config.yaml
init_std_down: 0.00986
optimizer: "adam_variant"
schedule: "wsd"
decay_shape: "linear"
seq_len: 512
MLP neurons of a small language model. Each row is named by its layer, matrix (up: input weights; down: output weights) and neuron, and shows model dimensions 0-159. Each number is 128 + 32 x the weight over its row's rms, rounded and kept within 0 to 255. Numbers have three digits each.
Before each neuron's rows, "fires on" lists the tokens most often at its 100 highest values on Wikipedia text that the model never trained on.

fires on: " in", "C", " m", "T", "imes"
L4.up315:220144141119130090111097144106102102182111157108142082113070142145120140120158149142168091134120094107098135158116139110147138121096149192135094101072187155145111152213119106118149108143091144098122119095093126176125156161089134153124143094119117142129128194131177136155068139161154187152125157137146116096121152092112110147074088154122130205141058103127056132077111154096160153096114112206109123074132096094138119135112063100058120137140073143152162114127135131135229154125160134
L4.down315:150124211132090068121112130198113161139117157133140180140069121124110138153103119073145161074122160117080163159152128139174144115111102145115128120170070155117100107137154086142141104105120124128175130128129142118095058190124150125096084130070131122140086066081106094123130143188159134109153149103162196114085127115123130130123107074198106175143155096138091174070090176122137119129141111068081148132114153102171110147156089100073200110123143160092195115125177168130144170109181109

fires on: " ob", " p", " o", " ph", " sub", "\n"
L4.up150:150138138122054149167098102155128119108114151134131066142158083190098084109133164179111105107178090059195173136121118113108103110177119142143102134060137138136162168107115071168206143107096145086135084112103154130127157105108162101188106129123126087171143114179115139154164141096106168147093101070135032167161124185093096136139097131094142106156128148153134134120123143148188118086094169115092126146138086148155163142126163180156113075128052118134114141058159118133096109154153131
L4.down150:122173150149112172115104088128071131060156110136121085131157105144139164147152113100148104123122131109137137118191110109155152141128133143147110170161148151107140146148105125103105151146133134092157106123177081116103088128082120145132108128097159180171117106132044120144111118142106055152110189121174108072129189157121107150111094089133193140087182122172126128176102144068123127100171181157101135149129082157102108187124121166114103168088066067230172087154161055125119181136093100

fires on: " and", " She", " area", " ship", "im", ")"
L4.up433:161113179098161202116166136127128119066125097124169088071132138090046108096136118148142126103128205042145131109139119107125187091059119098136099108152144126176143073178121117130137143080085189072196138139087120182114111141070122072121117167098120113126105162104101134126164110117140157124197085113148116150162104158092104146099172144140101084092083146143132124139130144181162146119100089122131100124152100108192166134129112071114146083140143106172185094137101104136123109139165171
L4.down433:094140165131124105141118135142075128167109159154095080183170071160073062091089163126093074132117061155115097117089169114105110139156123171115098144052129122145105156165154091144148138181188145142105071119148134092122113147198146078080102123114096175160178144147148143113184174144161145084080144146107096102119171116132158130106118101120099126111147166127141074169155082185113149102158179082186154140129112132166104076123118186104116158123153155110131063120169185150144090128106118

fires on: "le", "re", " c", "e", "se", "er"
L4.up338:126136147077094208140130106138152099113140112124153044117097149142115100092082195195121165121148115154098154097110157168134107093168165111119142186098183145119069172183141116104145133049099102155144125131144132142120201173102142075134120140167109098042167079117165147137166112123066097115136063123164139074142182131091137128122144141095140124135110132170097149142168110078108199106116150126068106109121106113140115119119121109119168151084149112103146131140084184135171072166140119
L4.down338:130095172069086133117118124091163101116102109132127122123133141153142120124140086158052127141124154140110124132108139120149184141152123167090142080142078134120133119103194108188115137079171153136136138148107144068150133174129153092113181142083135121167166168067122066113140114203082113101141097169188144080139147149124110118064144206134117185145150056120157085183140134120134127073145112094097105099132109097107156114128158057099181139200160174140104135166117078127093200106127142

fires on: " first", " best", "oung", "able", "'s", " only"
L4.up608:093011099142066138106048114148108126085107134119106149080141106136145057111148193109093128171175127077152087108126154164100165087138121111077115116101129160082109087085130107149114118111068142167089109125099110102126127204164178119165164163129096078124171099117154151102154174118121137146120159145176078115148155114126159121178108156156106109141136140067153152171118103133121094177124150182130137117122158142201108170145099159184110146170162115142155150136135128117109052108158111
L4.down608:134158159141109101136182147168170114137103161104154133150156070142110157119145064143136141142124132102124167157132104096129129162147144142148158111092069197154166163163122110174160104157154123143086130142156134158088145088088143104053041107109142151090108123114173162155159149124114110107080084080130055213089118091118087148126135152129179106143136118130170089140106047076146181168169169146103137106115131116126160170137063130091144039096110135135125113100164169117076148146108095

fires on: ".", "W", "%", "C"
L4.up285:183141072061092104103147134154144152147125140112082143125117108152136060112122136121133113069113134131100139163141131128144114131116158174100137111099164107128148108080086156149175180104103193114151060145143135156117179203147104090160178097160184093102143131119124155137099171143111111124166148110187057191109154132116181190102073149098066191144111119156138151151132135180125117093111086140060155092158174066203159139130124135120103150140073148078145100165157145135122099111114116
L4.down285:159123173153113104115141175121125119156152168131078124126129120132107165130168122086169141116128123078096154153096108102138180107141151136147154141159171162087087164165136088130165057203167119080184135126111136123077044101158118122144163140211076149123097176166140083121150141090168117080150094149111155084127142121159069085127144158101084077113095103073135161130145084130117111125126120119184125134060130138107101117110123060123209138074165204124088093167121147116109111101133154

fires on: "al", " ex", " career", "ull", "re"
L4.up330:114101170097125132092094112097092146111105169143129041100102118142091118167133128130096124155116159134157134139114096171150102137176154108099116131142141135106124159125107179143139159146153043086148103127086091137154134171121158127130136128122064065095147166109186115137175164132132113106176122163211096122107162122115129135074161105117161141149156115064114179154088230164130112098133164137106084173117124126098063142134137124096137194114050108155124093101171135151199057170158127
L4.down330:135101146103118125180192145200144169126100129157149161157146093088125142075142086125141141107138178122079134092127175094144158124127099162151166117094166066168142147163146104115143090128155155154130113158134198168173111128097138131118098113182159138115138151133118082131083090096132073138160109116055128147139111111117129117134110082158080139095173060100122003155189097130139110138102137127170091094146108133147148140101152109092162044125169079130112118143119098102133141059189161

fires on: " She", " sp", " played", " contin", "tt", " she"
L4.up162:144173142122122178134089158068147091161095155098129133096161059100093167069174112126149163115094135117116147140132168146096158087115162101143108139087151126102130160147087086071141132136122108144134186184105096087106141132121175161122158105114175108122207138105089131148112051200109097194077073153149153092154114172094177125107152115097158141104110091117096109165140153087095173161154157117107101206154093190141102101146143161163141116079152136161184108141084106147149165112157114
L4.down162:158166140128125119151138155145170128164170169088130151157131145168126118198152147187121100168058206081129143101135094192128120112108107054077063100124092094145129137102158170117082157146198139124132156138169169102141170084154118096171146132129101142080087136141137087109155129138125130155129100115151127089087087146093096085148144154157135091131066176142138082166138151136125101180124131121082160063128097126103146132078186116142163131136095170113163104074140057055135163155152116

fires on: " is", "a", "et", "5", "ar"
L4.up263:092089141099094150143116138151141151151149125079102147100112122129100146142062141104192129161126159073144114098166112100177119163077055152130162156149133164165119066097162175127155043104129113125147202116060123126099184136145089126126154122193128153132105107128129122135161112171195139178135059121080152071148119116133123100105094096209106108136084079170167161176146148132133145105119156100122091147151110139090110125102106083075177140165154114156121156187134142102185127143107084
L4.down263:158129103165168107148082115053167089107097119152130114098119177120105115116156143142098142112176098177075075133114183094142095099147172087183189064095127114087129173188101156133111157137141180078096163124143146078138103145160159133166139109118105117120168103143121152148167079140096089104107182141135111183180167107191076169153107124144162127146114109123159147074097150168140155084105104075135153118099168119128145113143156138151042182156114153107153117086150133116078064112122083

fires on: " ", " f", " d", " (", " app", "ived"
L4.up40:136164137139133119135139151117133140120135140103174126111127139182060132063126120127075118083171136184130201061175132146133129111149146118115126144129215123087053145105134092131095119069100105125104191142096067092136183133069161139142161118144089156104174178124143073148142116151116125187131090147106158111099160161103144125139132156177054114094113087145132118126232172126150119133114176113081112131177059141183118097103155144140162129085136140159118143152124111115161129126172073
L4.down40:158170186106193133130116135133103129124162179122135093044073113122099095150101110151153138104112206146118150118157105084116169098132113082068153144138106110106083105128161121170136119086141087148155148136113130186135175161095113110174143154175097141062127123110130090107121104119185117132157122160166210112101100136095183058129159153167088097135118085131107116118195153072109085092088162148116077186149139097125123088114169067165156178102161165147139085148135108139101157163147122